Weights of a small transformer language model.
Size: 13 layers, 2 heads of 64, MLP 1152 tanh GELU, vocabulary 2048, 7.65M parameters.
MLP neurons of a small language model. Each row is named by its layer, matrix (up: input weights) and neuron, and shows model dimensions 80-175. Each number is 128 + 32 x the weight over its row's rms, rounded and kept within 0 to 255.
After each neuron's rows, "fires after" lists the tokens most often just before its 100 highest values on Wikipedia text that the model never trained on. A number after a token or word is its count.

L9.up91 [144 119 160 148  21  97 163  53 122  68 105 180  95 105 113 125 185 140 175 105 129 151 125 150 152 149 181  98  86 157 113 188 124 148 130 106  82 139 103 129 145  93 143 152 141 110 117  93  92 103 136 121 116 155 176 168  95 120 103  60 128 131 154 127 114 138 160 108 152 116 161 169  88 132 151 136 151 145 124 136 104  71  94 117  81 107 130 120 120 151 151 180 151 155 133 154]
fires after: " " 23, "n" 20, " T" 6, " m" 6, "\n" 4

L8.up1014 [ 83  92 165  88 167 135 117 129  52 124 131 104 126 176 101 123 165 164 161 171  92 162 106 115 160  99 151 166 134 118 126 146 145 175 114  97 168  87  98 163 113  73 103 102 135 112 163 110 186 131 121 213 134 135 135 134  88  81 107 167 164  80 204 131 113 109 152 121 109  81 133 110 107 142 102 124 163 111 210 109 163  58 111 113 137 114 118 140 165 127 128  88 133 127 152 103]
fires after: "o" 31, " un" 7, "ol" 7, "ur" 6, "ci" 6

L7.up201 [ 97 103 115  80 125 115 139  98 164 143 108 129 187  83 120 116 116 113 168 132 166 118 107 129 153 105 115 159 183  64  77 184  74 129 118 106 120  83 121 113  82 119 131 117 127  43  96  73 150 159 123  99 148  88 121 144 110 190 177 140 121 133 214 120 144 178 107 134 150 165  83  95 138 148 106 158 163 233 182 124 174 154 100 146 143 131 140 134 150 123 119 127 162 164 136 113]
fires after: " |" 36, " " 10, "it" 6, " con" 6, " Pla" 5, "s" 4

L7.up616 [175 147 170 123 142 135 142 101 106 169 118  71  70 106 106 149 156 104 148  74 175  60 169 114 114 126 173 111 161  95 160 102 105  79 145 144 112 162 139 130 110 126 136 178 100  64  83 113 109 145 131 130 108 126 141 147 154 153 115 127  93 113 190 136  99 127 112 146  94  70 157 186 107  71 176 120 120 164  83 103 166 116 116 148 123 207 174 152 130 121 100  89 128 103 108 133]
fires after: "," 53, "th" 5

L7.up984 [125 102  99 121 143 145 123 127 172 158 114 178  89  78  94 149  64 149 144  82 135 106 138  93 137 127  99  99 100 109 131 170 115 118 120 112 125  98 120 137 131  93 108 168  81 175 154 100  96 108 175  78 102 150 146 139 116 102 121 161  54 180 158 204 109  92 158 158 105 116 132 168 128  67 151 114 120  90  60 165 110  55 170 182 130 135  96 136 179  62 121 118 156 205 176 117]
fires after: "al" 35, " Al" 11, " A" 7, " El" 5, " L" 5

L7.up320 [189 146 114 171  86 106 112 119 134 110 121 144 171  61 136 118 106 159 110 161 142 156 119 141 137 140 117 144 124 117 130 114 152  82 151  41 108 122 134 105 153 155 181 161 131 139  93  90 173  94 154 116 140 107 145  81  98 123 120 114  70  35  88 165 162 164  97 154  85 119 126 131 216 148 160 151 116 123 136 163 117  94 111 198 109 155 174 138 159  92 139 115  98  98 112 110]
fires after: "w" 21, "W" 13, " 6" 11, " W" 8, "wi" 7, " 18" 7

L5.up379 [115 117 145 102 155 154 118 127 102 190  66 132 129 123 127  94 171 128 170 107  98 128 205 162 147 114 160 110 172 158 140 140 135 104 127 134 104 131 145 123 134 176 116 176 187 123 190 164 163 186 135  88 139 120 116 181 112 146 135 120 147 112  97 134  76  71 159 145 153 121 200 123  96 131 128  20 113 162 126  84  71 122 119 186 125 129 170  89 163 118  74 154 106 159 103  82]
fires after: "c" 14, "ed" 12, "ad" 11, "point" 6, "ted" 6, " de" 4

L9.up1137 [131  81 130 137 136 191 149 134 145 139 143  89 208 127 166 120 116  96 120  68  98 139 188 153 177 127 121  60 176 138 150 181 168 191 138 108 140 107 140 109 138 139  89 146 159 186 146  79 146 136  84 111 151  80 181  44 120  90 139 138 124  97 129 150 153  99 145  96 169 151 112  88 119 196 129  74 109 130 155 137 135 155 146 158 165  81 114 135 161 204  77 162 106 133  68 132]
fires after: " " 47, " |" 21

L7.up990 [ 90 108  92 193 146 150 157 157 123 110 137  95 127 124 122  91 184  82  94 141 180 119 145  94 114 116 136 147 139 118 155 182 124  70 115  98  97 103 159 118 106 139 127 184 115 131 145 159 124  73 133 113 125 130  74 137 102 100 134 213 126 149 165 211 150 118 152 143 127  61 142 159  53 110  91 193  73  98  96 167 132  81 138 159  73 102 110  98 133 136 129  87 133 113 152 127]
fires after: "al" 28, " A" 13, " Ma" 6, " 9" 4

L6.up511 [155  94  92  42 107 139 145 203 153 146 149 166 142 136 110 118 118 131  94  97 178 207 171 109 147 121 136  98 130 103 147  75  97 144  91 167 160 139 151 123  85 129 116 148 138 192 125 162 163 133 106 144 113 188 123  91  73  83 146 112 137 131 180  91  70  76 183 190  84 124 136 124 108 167 108 108 125 103 126 113  93 132 153 100 105 136  93 131 188  82 136 109  87  60 182 104]
fires after: "e" 14, "u" 14, "ev" 11, " Pe" 9, "ie" 8

L2.up1132 [105  89 137 168 177 129  92 145 191 144 167 159 138 137 157 104 108 104 120  59 115 152 127 192 140 146 162  94 123 105 154 129 154 106 141 109 121 140 145 112 120 149 116 116  66 170 132  90  90 108  67 147 121 117 127 101 163  91  96  96 164 171 158 127 153  61 143  17  95 112 162 129 117 170 141  52 171 123 131  62  94 116 135  82 186 143 132 110 121 160 108 138  84 212 153 121]
fires after: " |" 39, " " 26, "|" 5, ";" 4

L7.up384 [ 96 152 150 160 138  61 158 122 149 116  62 160  55 154 152 157 109  87 102  90 155 105 156  94 124  78 133 147 140 104 118 119 188 182 118 104 101 110 139  98 109 135 142 148 150 168 132 126 129 111 164  99 156 137 191 129  98 151  61  99 145  81 110 104 125 134 169 131 116  63 146 122 139 119 139 136 152 141 173 128 122 118 129 144 111 110 126 128 134 152  87  83 179 146 103 178]
fires after: "s" 28, " m" 11, "c" 8, "p" 7

L2.up231 [ 79 117 165 132 137 114 197  91 105 183 205 156 136  87 139 109 103  92 150 129 139 187 128 110 111 132 164 153 115 116 102 143 112 142 132 111 174 119 123 142  67 126 138 154 126 147 115 100 136 131 114 145 209 128 110 130 172 183 150 158  79 138 162 163 129 133 109 112 164 135  89 105  88 103 129 124 145 170 103 143 158 113 105  80 218 109 160 112  80  85 131 120 140 151 163 143]
fires after: "s" 23, " " 21, " 0" 13, " S" 9, "mp" 4, "op" 4

L6.up536 [147 161 122 175 139  97 140  88 104  88  81 167 134 132  89  99 144 119 136 143  93 175 117 175 104  77 117  85 159  92 172 140 136  83 142  90 103 176 107  93  89 162 132 105 167 111 191 204 177 148 117 122 182 157 106 121 186 119 111 121 123 117 135 133  52 111  82  96  96 156 155 142 141 152 154 138  73 101  98 102  95  63 135 135  84 151 122 146 210 116  96  36 169  94 118 108]
fires after: " For" 25, " d" 20, "d" 11, " for" 6, " to" 6

L7.up512 [136 134 133 125 136 140 100 158 132 177 148 161  97 134  78 146  99 198 120 122  96 119 175 101 133 117 106 120 127 163 132 136  62 170 108  83 105  93 123 175 186 119 117 134 131 112 158  86 145  99 101 176 100 172 161 175  92 143 103  99 141  97 159 102 173 127 127 184 153 120 196  96 174 160  62 152 152 159  98 116 146 121 121 106  68  93 139 167  98 187  45 128  97 139 100 193]
fires after: " h" 21, "ho" 13, "sh" 12, "–" 7, "o" 6, " " 5

L6.up479 [ 96 136 152 137  43 114  75 110  98 105  81 161 102 140  95 153 120  98 131 115 103 112 116 100 164 146  80  97 156 137 154 132  76 133 138 114  84 127 124 133 140 140 171 162 147 105  95 119 117 176 139 138 111 128  71 148 187 174 128 157 169 112 183 169  86 109  60 145 148 108  79 156 139 129 106 155  88 100 112 149 108  75 156  92 124 104 159 213 129  97  95 182 102  91 157 159]
fires after: "C" 19, " H" 9, "L" 8, "D" 7, " Mc" 7, "c" 6

L8.up688 [107 117 137 113 143 165 168 136  72 153 116 132 165 143 132 142 116  65 116 120 127 132 153  68 140 138 157 116 100 107 154 120   8 134 180 150 168 100 127  91 157 124 162 146 124  85 151 144 139 125  98 137 120 111 159 166 124 124 121  62 149  71  82 155 122 130 122 136 107 136  61 114 111 116 114 161 104 146 130 129 183  98 124 119 176 145 100  61  84 106 170 204 132 116 138 138]
fires after: " " 41, "\n" 12, "-" 4, " success" 4, " (" 4, " is" 4

L7.up1044 [158 188 124 122 114 113  91 114 128 125  63 137 134 111 174  82 155 107 116 146 131 183 111 171 157 127 113 112 132 157 140 125  84 161 103  83  99 125 168 211 118 109 102 102 127 132 118  89 153  81  56 188 116 117 209 163  81 115 103 140 144 146 149 156 131 100  91 154 171 156 139 130 104 108 117  83  98 174  83 165 115  98 117  61 118 177 103 118 112 155  95  99  76 175 103  97]
fires after: " A" 11, "o" 11, "re" 11, "A" 10, " O" 9, "ho" 8

L9.up778 [193 141  99 132 110  90  46 126 119  99  85 143  64 162 134 138 131 187 148  61 158  94 131 158 133 135 156 201 116 177 151  80 149  86 143 143 185 109 101 145 103 134  90 153 145 125 168 158  95 135 130 165 149 144 167  89 130 172 152 181 109 133  63 100 166 133  67  94 120 179 139 164 107 162 104 167  87 108 200  97 115  87  99 102 110 109 124 124  93  96 133 155 157  66 111  72]
fires after: "\n" 52, "|" 6

L6.up977 [184  91  97 116 128  97 120 177 161 124 160 122 159 146 197 108 133 148 150  41 141 104 102 162 139 111 175  89 135  98 109  87 168 115 127 136 140 173 152 112 153 149 118 167 119 160 123 166 176 144 155 111 148 121 144  66 108 123  77  97  92 116 111  95 126 164 125 185 106 102 181 141 141 110 132 168 135 171 156 206 166  87 163 149 127 170 158 149 139 111  65 182 145 132 148  52]
fires after: "W" 22, " W" 10, " Char" 9, "ef" 9, " B" 9, "wi" 7

L8.up1114 [110 132  96 188 117 107 126  69 129 114 116 198 158 141  94 132 114 137 132 122 123  50 161 106 112 101 165 124 106 153 161 201 150  68 174 115 169 164  84 132 123  88 102 178  77  64 139 132  98  96 137 108 178 137 125 105 145 141 130 135 109  83 122 137 147 140 213 140 134 133 137 127 147 101 131 122 134 179 105 111 148 110 185 146  66 141 140 170 137 100  86 167  67  75 150 144]
fires after: "al" 16, "d" 13, " Al" 10, "el" 8, "ad" 7, "l" 7

L6.up778 [116  92 124 131 114 124 177 155 169 134 103 165 136 132 123 168  93  71 139 103 121 111 151 172 121 134  85 122 223  99 123 121 122 176 116 137 116 165 139 142 119 115  53 110 137 104 182 142 158 182 121 169 125 173 179 122  65  91 126 200 112 104 187 145 134 102 152 140 147 135  94 120 182 152 176 146  90 138  78  82 140  91  89  93 135 130  88 247 135 108 115  63 120 135 125 194]
fires after: "o" 20, "ro" 15, "or" 10, "er" 8, " Do" 7, " bo" 7

L2.up123 [147 121 121 111  88 141 126  65 130 161 125 126 122  90  87  64  90 181 175  98 140 105 222 121  85  52 161 100  72 132  64 149 135 111 154  96 161  79 145  86 106 115 117 160 119 105 111 117 132 141 147 159  99 132 147 167 190  95 121 155 167 186  96  94 148  93 105  94 120 142  76 177 142 208 185 116 160 108 126 157 107 152 181  58 114 124  99 152 147 172 120 161 121 101  98 130]
fires after: "\n" 44, "-" 10, "|" 8, "---|---|---|---|" 4

L6.up163 [184 112 154 111 121 139  66 128 155 147 111 112 134 122 171 136 118 140 111 151 146 116 133 180 146 141  55 133  85 119 134  99 170 108 101 133 142 127 131 122 189  74 192 183 137 191  82 139 142 147  99 131  95 101 145  79 134 147 156  84 108 116 111  94 124 197  90 130 162  94 137 182 185  84 128  79 138 142 110 142 110 119 169 131 122  85 179 130 183  71 121 152 144 166  44  89]
fires after: "w" 16, " 19" 12, " qu" 9, " Qu" 8, "il" 7, "W" 6

L8.up815 [142  83 147  78 121  95 153 144 102 119 121 145 148 107  99 118 115 196  78 151 150 128 171 103  99  83  99 133 144 129 148 113 155  70 145 110 160 100  18 104 103 122 122 176 125 137 117 100 136 183 198 115 145 143 181 115 117 149 116 109 160 163 141 180 128 165 163 129 118 153 149 139 110 122  96 132 131 138 121 142 165 119 191 110  88  93 158 120 104 113  30 115 141  41  69 123]
fires after: " 19" 24, "e" 15, " Ad" 10, "ad" 9, " E" 9, "d" 7

L5.up726 [104 108  64 120 162 120  85 172 119 126 105 170 134 118 156 139 142 137  62 114 136 157 156 131  94  75 144 114 126 150 159 124 141 125 189 165 129 105 152 107  88  24 182 168 180  92 152 176 117 156 155 132 130 174 130 115  82  97 128  99 166 188 154 126 182 141 148 151  89 133 117 207  98 123 105 133 145  91 143 110 103 177 193 110 120  94 149 112 130 130 117 137 155 141 116 136]
fires after: "e" 22, " pro" 14, " de" 11, "p" 11, "ad" 8, "com" 4

L8.up607 [132 149  96 144 117 208 112 168 148 150  65 108 146 155 111 148 140 112 170 133 154  34 155 104 129 117  89 118 144  56 143 119 122 179 156 155 109 102 157 172 129 109  96  90 144 123  80 152 154 146 107 134  98 138 126 186 132 124 127 163 140 151 158 163 143 141  77 115 156 109 135 130 115 146 174 133  96 126 134 148 162  66 150 121  99 101 175  91 166 130  86 133  86 115 118 144]
fires after: "." 37, " |" 26, "g" 4, "2" 4

L5.up428 [107 148 116 108 153 142 173 106 122 135 138 120 102 166 147 129  96  34 127 128  87 153 104 171 142  69 169 140 148 171 151 166  91 130 183  93 142 233 118 143 134 158 103 150 124  94 161 186 182 108 122 120 128  91 134 131 151 143 119 102 162 121 129 137  83  98 150 101 163 145 119 109  79 121 163 132 156  92  93 170 166 177  89 123 131  89 191 162 113 113  73 103 160  95 124  57]
fires after: " in" 18, " for" 17, " of" 11, " to" 9, "d" 8, " on" 7

L7.up557 [131 191 199 146 112 154 178 126  68 174 124 146 144 142  44 132  89 129 110 128 163 116 106  83  88 116 101 199 109  73 143  99 105 145 152 159 150 121 112  91 129 122 177 115 121 124 100 151  64 116 173 119 216 119 173 112 159 166 128  80 126 139 132  98  85  85  86 139 117 134 116 155 133 174  98  54 197 163 158 144 134 104 103 131 140  94 138 117 112 111 121 136 183 160  40 126]
fires after: " " 46, "s" 21, " S" 9, "S" 5

L8.up353 [164 179 142 116 142 143 147 110  65 156 127  70 154 135 115 105 197  92 143  86 186 124 132  82 124 142 150 137 134 114 173 137 114 139 116 136 165 154 146 121 195 175 163 126 134  57 120 140 140 142  91  98 139 153 118 104 154  63  89 123 143  76 185 169 127 118  63 135 104  73  88 122  99 140 153 136 146 123 129  98  93 108 152 159 136 182 148 146 171 101 108 118 137 102 121 174]
fires after: "," 35, "." 18, "\n" 10, " that" 7

L6.up220 [154  19 118  92 101 178 111 132 161 124 116 125 142 110 146 165 141 154 141 152 104 176 155 126 126 153 134 132 170  97 144 164 154 127 155 110 128 212 108 121 128 116 105  95 140 131  90  95 112 146 142 187 129 150 123 138 125 160  90  72 107 195 106  59 161 131  51 132 137 150 148 142 122 170 158 120 103 189  97 150 107  89 155  58 112 182 146 107 108  96 173 151 151 129 108 131]
fires after: " ex" 11, "un" 11, " Pri" 8, " M" 8, " re" 7, " V" 6

L6.up221 [111  87 157 101 171 188 218  55 167 119  95 156 118 222 121 109 126 139  88 113 118 139 150 123 138 146  44 110 133 130 118 137 147 108 133 100 103 106 160 122 126 100 160 152  75 125 105 169 167  72 176  98  85 140  89 167 111 117 164 133  94 117 131 210 116 135 165  95 114 190 150 129  94 150 130 137 110  81 142 118 127 105 113 161  69 134 120 151 104 123 114 105 156 104 222 169]
fires after: " Ja" 18, "th" 12, " Car" 11, " Th" 9, "c" 8, " Mar" 5

L5.up241 [115 137  45 157 138 122  81 165 138  61 122 110 158 122 124 125 122 113  75 104 117 102 123  76 179 176 150 118  83  94 126 142 114 183  85  83 128  91 153 137 122 150 191 182 114 145 121 105 171  94  99 131  83 127 107  98 181 124 147 175 155 150 132 175 115 129 151 147 134  78  87 116 138  70  93 190 124 148 140 179 133  88 125 225 147 105 114 102 168  53 136 158 157  85 126 174]
fires after: "al" 50, " as" 13, " As" 5, " Al" 5, " Mu" 4, "s" 4

L6.up679 [136 146 133 177 159 144 115 154 116 139  73 133 169 149 122 110 168 104 108 134 150  90 130  65 150  98 161 127 140 162 125 168 134 123 109 163 155 123 102  58 134 183  95 144 116 114 122 119 147 129  99 156  99 124 166 109 143 149 121 119 135  40 178 107  98 158  98 132 182 136 145 115 143 148 115 190  33 156 156 106 128 110 160  66 188  69 111  92 124  88 100 157  82 137 175 217]
fires after: "\n" 18, "-" 15, " Ja" 5, "–" 5, " Da" 4, " A" 4

L9.up393 [142 126 155 121 118  92  61 151  70 132 164 108 142 164 110 143 143 157 114  78 124  85 108  96 145  61  82 152 162 149 135 125  85 115 104 151 159 123 131 113  90 142 145 166 132 127 151 140 120 105  88 120 126 104 125 123  93 114 136 158 163 176  49 146 141  59 138 172 123 181 159 151 124 132 109 255 110 105 178  88 155 127 139 121 167 138 145 131 127 156 148 107 122 108 149 158]
fires after: " the" 28, " The" 13, " and" 7, " with" 4

L7.up7 [202  81 132 126 160 118 140 153  70 136 117 159  99 178 150 128 133 132 153 165 137 205 125 140 147 128  93 144 155 146 104  99 129 115  41 122 170 114 110 132 116 152 152 152  69  64 118  98 202 120 137  63 162 170 129 115 160 103 111 162 109 103 118 138 141 172  93 149 151  55 137  85 145 107 168 143 145 120 140 101 118 132 163 151 149 104 134 134 156 146 156  57 184  96 104 143]
fires after: " " 26, " the" 13, "==" 6, " a" 6, " be" 4

L8.up747 [150 180 149 110  78  53 132  73 134 101  72 173 156 134 131 167 175 150 142  83 137  89 119  90 135  83 151 126 127 116 140  87 119 167  98 136 137 102 124  91  77 108 179 115 102  98 156 138 133 111 195  89 134  83 184 149 121 131 144 134 103 156 133 135 128 114 138 130 126  92 146 140 104 163 137 102 109 176 146 140 177  80 152 158 126 115 100 153  75 117  67 164 166 157 138 125]
fires after: "s" 25, " m" 14, " M" 10, "t" 6, " S" 5, " in" 4

L7.up896 [ 82 222 127 140 110 122 122  85 135 154  74 141 121 126 142 130 148 168 138 155 110 135 148  73 173 176  98 151  97 193  94 138  72  79 109 137 115 138 197 152  78 134 104 110 130  61 118 140 199 120 128 176 136 124 162 161 124 120 132 112  80  77  96 145 129 190 126 166  95  86 148 134 149 152  82 151 100 151 120  92  87 136 176 112 166  83 158 114 110 162 129 170 176 154  61 128]
fires after: "st" 29, "ce" 13, "k" 6, "point" 5, " A" 5

L5.up188 [154 132  68 124 105 150 128 208 134 133  65 122 134 168 151 126 121  56 135 138 115 156 130 147 101  89 112 158 175 142 108 190 106  22 156 120 166 196 132 130 124 175 115 140 156 129 145 162 136 109 136  61 145 106 144 103 136 120 114 133 137 136 157 142  91 162 157  92 127 113  97 172 133  75 119 122  81 127 118  98 148 151 119 185 122 162 124 112 186  90 103 100 104 182  82 140]
fires after: "d" 27, " A" 12, " a" 11, "A" 9, "\n" 9, " d" 7

L5.up498 [133 142 164 184 159  77 115 147 100 169  88 132  96  83 142 180  40 101 165 154 123 188 114 111 127 148 139 167  76 133 146 155  71 123 114 133 189 106  83 154 103 163  92 149 140 121 113 157  40 127 152 177 148 119 165 121 147 102  95 130 131  99 143 177 127 117 143 179 133 125 161  95 215 157 132  70 152 132 114 168  59  83 161 133 111 163 113 109 162 127 122 111 107 153 108 202]
fires after: "c" 18, " C" 16, "b" 10, "ta" 7, " To" 5

L7.up932 [138 116 108  95  87 149 151 140 124 144 126 194 146 126 124 103 220 156  55 100  99  98 120 150 192 102 141 106 155 124 169 200 126 101 127 129 123 102 117 135  92 118  92 160 138 113 142  88  97 192 216 148  75 111 130 108  95 178 109  86  87 196 153 157 104 204 159 132 148 149 173 186 155 196 113  59 148 116 167  87  73  88  80 180 131 118 125 124  80 171 150 105 149 124 133 142]
fires after: "c" 27, "\n" 16, " " 9, " con" 8, " p" 5, " dis" 5

L6.up341 [121 127 170 204 131 150  78  86 140 116  63 130 125  72 129 169 118 165 115  70  84 127 116 135 146 116  67 157  79 137 152 127 130  98 115 151 175 143 129 154 113  93 120  75 108 154 198 124  87 102 114 139 154  84 129 119 116 104 134 133  77 114 125 157 118 203  75 121 166 126 166 113 120 141 124 142 129 127  43 100  83 122 104 121 121 141 121 131 118 159 108 136 138 206  97 103]
fires after: "z" 20, "en" 18, "k" 9, "n" 8, "y" 5, "st" 4

L8.up571 [ 80 125 207 164  71 118  83 122  97 183  61 166  79 159 173 125 116 144 141 107 120 143 172  86 135  80 106 126 139  95 107 138 123 108  79 135 160 142 109 156 151 163  85 152 154 133 102 116 120 151 113 157 152  94  58  89 122 115 139  68 155 148 156 134 163 138 134 133 181 156 163 166 157 121 138 130 134  71 145 141  36 140 171  74 119 177 125 162 137 101  95 175 134  96 121 127]
fires after: "c" 22, "cc" 14, " W" 9, " w" 9, " C" 4, "y" 4

L2.up290 [137 130 153 114  77 151 128 124 126 134 122 138 128 104 129 124 137 148 143 119 108 114 122 154 113 114 142  59  76 171 136 102 134 170 190 113 179 101 110 193  72 123 157 138  91 141 169 115  76 112 120 155 119 165 139 102 107 109 168 162 101 137 129  22 139 115 121 138 149 159 172 143 132 140  35 103  96 141 147 142 154 123 111 125 118 160 155 189 106 136 144 149 124  90 141 154]
fires after: "\n" 47, " 19" 9, "In" 8, " in" 8

L7.up641 [118 106 132 160  99 108 175 111 162  95 142 164  99 157 142 131  86 121 134 122  86 148 197 102 155 156 145 125  87  89 146 114  86  79 140 127 152 147  69  88 122  88 144 110 130 107 155 126 101 115 122 117 122 144 156 177 122 172 141 131  71 121 164 151 163  81 164 105 135 132 175 131  85 113  65  70 164 136 141 161 150 128 148 166 114 155 197 153 159 126 101 115 107 130 226 127]
fires after: "y" 26, " |" 14, "th" 11, "il" 7, "ay" 5, "c" 5

L6.up767 [104 158 105 114 101 115 151  99 145 121  95 160 102 136 125 153 143 133 130 128  17  88 107 101  81 127  67 122 118 137 145 134 125  98 151 130 163 155 128 106 109 149 187 154 154 135  97 126 127 129  93 156  87 138  83 139 161 115 122 114  59 127 145  96  84 111 114 138 130 122 135 107 136  92 119 127 150 147 136 107  98  83 194  83 142 104 165 145  99 151 106 117 125 134 133 190]
fires after: " P" 23, " N" 21, "c" 19, " Port" 5, "C" 5

L9.up631 [191  97 126  93  69 117 148 147 184 124  93 143 154 139 121 219 178  70 155 156 137 146 119 116  90 111  99 120 111 149 112 152  54 132 157 120 114 141 111 146 152 101 138 179 125 162 162 172 164 158 163 142 133 104 180 155 151 132  72 112 131 153 110 142  96 124 181 159 132  65 170 129 139 112 140  95  65 136 127 157 168 156  75 168  60 109 109 163 151  86 106 174 130 183  79 135]
fires after: " " 54, " T" 8, "s" 6, "T" 5, " a" 5, "t" 4

L7.up249 [118 115 114 109  92 217  82 140  84 148  76 224 113 159 109 141 163 106 113 161 144 110  98 184 110 174 126 120 157  48 128 146 114 144 166 111 145 166 164 126  75  96  72 112 125  82 132 105 118 189  79 204 135  99 132  88 104 112 169 105 141 158 172 156  93 123 102 118 123 158 131  69 139 133 115 179 101 114 166 138 109 119 179 129 101 151  82 148 156  47 118  60  89 103 142 155]
fires after: "ro" 12, "ra" 10, "o" 10, " O" 9, "n" 7, " Ra" 7

L8.up86 [123 106 116 142  89 125 100 119 126 126  73 139 182 152 155 142 136 143 124 141 151 187 172 129 108 112  93  82  91 150  45 183  79 147 103 134  95 104 105 109 102 106 129 144  79  72 154 104  95 165 125 157 106 122 168 130 120 126 114 111 173 115 127 155 124 141 102 128 130 160 148 133 163 160  69 161 184 151 130 111  83 159 167 194 132 167 166 104 118 155  86  59 109 185  67 116]
fires after: "n" 16, " N" 13, "ne" 12, " E" 9, " an" 7, "en" 5

L7.up1110 [101 127  95 132 130  96  93 101  66 132 165  73 127 114 149 138 171  56 173  96 173  83 161 125 154  83 152 139 120 153 132 136 121 113 156 109 120  82 157  97  67 101 144 141  58 163 155 154 162 123 146 134 111 196 119  98 173 155  97 119 110 157 155 170 176 116 104 131 112  72  91 124 150 152 169 125 163 146  75  96 145 111 115 105 132 145 170 163 166 103  74  54 155  61 111 189]
fires after: "," 49, " which" 11, "." 10, " where" 4

L5.up641 [ 55 122 166  93 156 118 136 160  90 145  93  65 133  80  52 167  77 166 107 167 152 179 127 120 184 152 163 122 157 197 144 113  74 184 152  95 108  83 148 149 132 152 122 104 118 147 134 167 115 145 126 170  75 148  90 142 125 152 169 123 102  97 144 118  87 161 113 100  95  74 154 155 130 139 150  91 156  96 162  66 124  96 167 130 121 130 130 114 137 129 113 116 122 147 115 101]
fires after: "li" 23, " his" 8, "ci" 6, "o" 6, "g" 4, " mo" 4

L2.up471 [137 131 144 156 164 112 110 125 186 106 112 116 159 173  88  79 104 135 103 142 119 179 145 103  86 130 121 136 146 142 142 100 196 162 112 120 141 133  48 119 190 107 166 161  58 153  90  90 136 146 175  83 133 114 122 143 115 148 132 144 142 168  97 151 167 192  80 175 180  76 145  86 107 107  86 102 103  92 156 108 101 152 152 138 152 142  79  63 168 171 156 115 161 123 154 138]
fires after: " the" 38, " " 12, " his" 6, " a" 6

L5.up828 [162  83 102  86 195 138 127 175 152 130 149 110 154 115 114 142  80 106  72 136 128 150 180 111 141 142 130 101 154  96  80 120 132 160 132  96 154 127 140 102 112 155 150 172 131 115 127  84 176 161 154 146  60 173 128 123 114  30 129 110 196 134 151 137 132 103 115 124  73  64 134  78  84 125 135 113 181 114 166 202 120 104 158 156  89 137  87 155 209  74  87 114 144  99 124 130]
fires after: "ed" 19, "al" 16, "s" 13, "ig" 6, " Ar" 5, " un" 5

L7.up177 [152  82 135 107 139  95 101 118  77 119 142 144 116 161  96 100  92 167 101 152 120 126 151 119 235 130  96 105 126  89 148 166 127 128 149 152 107  44 102 107 100 148 117 133  83 125  91 135  99 203 133 200 135  82 182 143 150 145 127 105 150 127 143 136 154 112 174 131 126 157 116  99 138 142 118 131  74 223 187 121 114 151 158 113 176  92 162 107 150  45  86 118  62 113  75 126]
fires after: "s" 23, "e" 13, "ci" 7, " E" 6, "el" 4

L7.up571 [126  90 123 119  96 186 155 141 168 110 159  58 146 185 139 202 117 136 166  63 121 162 101 117 127 120 106 127 101 146 107 109  82 107 127  96 156  84 146 124 145 156 118 176  77  72 187 132 130 128 194 197 115  97 138 114  86 123  86 115 115 108 106 113 149 123 134 127  62 118 129 175 146 105 138 167 130 112 144 123 115  96 201 148 108 117 183 119 115  71 110 100 176 154 138 112]
fires after: "n" 33, "en" 12, " Di" 8, "er" 7, "di" 5, " N" 5

L5.up834 [177 148 145 119 110 102 136 162 173 132 130 192 186 125  84 141 152 193 142  78 156  89 120 135 113 128 136  45 121  96 153 176  95  95 160  77 167 120 118 141 100 133 145  93 127 112 126 160 123  92 119 109  45  94  85 170 172  63 125 143 102 176 110  87 135 122  81 146 136  64 117 141  84 121 149 119  92 158 129  91 113  97 139 137 110 132 120 163 109 145 131 126  85 141 126  70]
fires after: " In" 25, " in" 12, " B" 8, " M" 7, " E" 6, " D" 5

L5.up229 [130  63 131  97 108 154 125 167  77 125  97 123 108 213 124 122 109 110 116  86 146  99 212  87 129  48 157 131 173 175 152 103 128 110 111 103 126  85 115 133 112 128 116  95 175 124 183 157 107 171 102 125 127 126 112 120 125  91 145 182 103 154 150 136 157 135 133 153 130 136 189 130 157 150 152 188 149 162 135 161 116 164 138 119 163 150 146  94 132 155 154 150 150  91  70 117]
fires after: " |" 39, " " 26, " the" 7, " The" 7, ";" 4, " at" 4

L7.up442 [150 149 107 120  76 152 101 103 123 139 154 155 139 133 134 162 108 125  99 121 120  60 135  93 105 190 142 121 171 120 181 136 128  89 128 123 158 128 162 131 106 107 130  59 140  85  91 186 188  95  83 129 100 128 157 125 151  77 186 124  79 162 170 150 155 131 138 147 166 131 130  82 130 188 152 110 144 124 130 185 134 104 110 103 129 129 170 143 144  93 150  71 149 100 154 139]
fires after: " |" 44, " " 7, "2" 6, "1" 4

L8.up1085 [116  95  84 162 124 199 198 129  99 156 152 147 133 121 141 114 125  71 140 120 123 106 148 167 100 111 158 140  98 125 134 189  70  79 150  58 136 151 163 142 129  84 187 162 135 149 119 175  55 149 129 163 124  90 154 114 154 136 135  74 169 107 132 108 105  99 175 129 123 119 164 152  97 111 109 130 111 129 119 129 109  84  99 154 168  86 182  94 160 108 116 143  87 126 184  54]
fires after: " as" 41, " on" 16, "\n" 14, " in" 10, " into" 8, " of" 5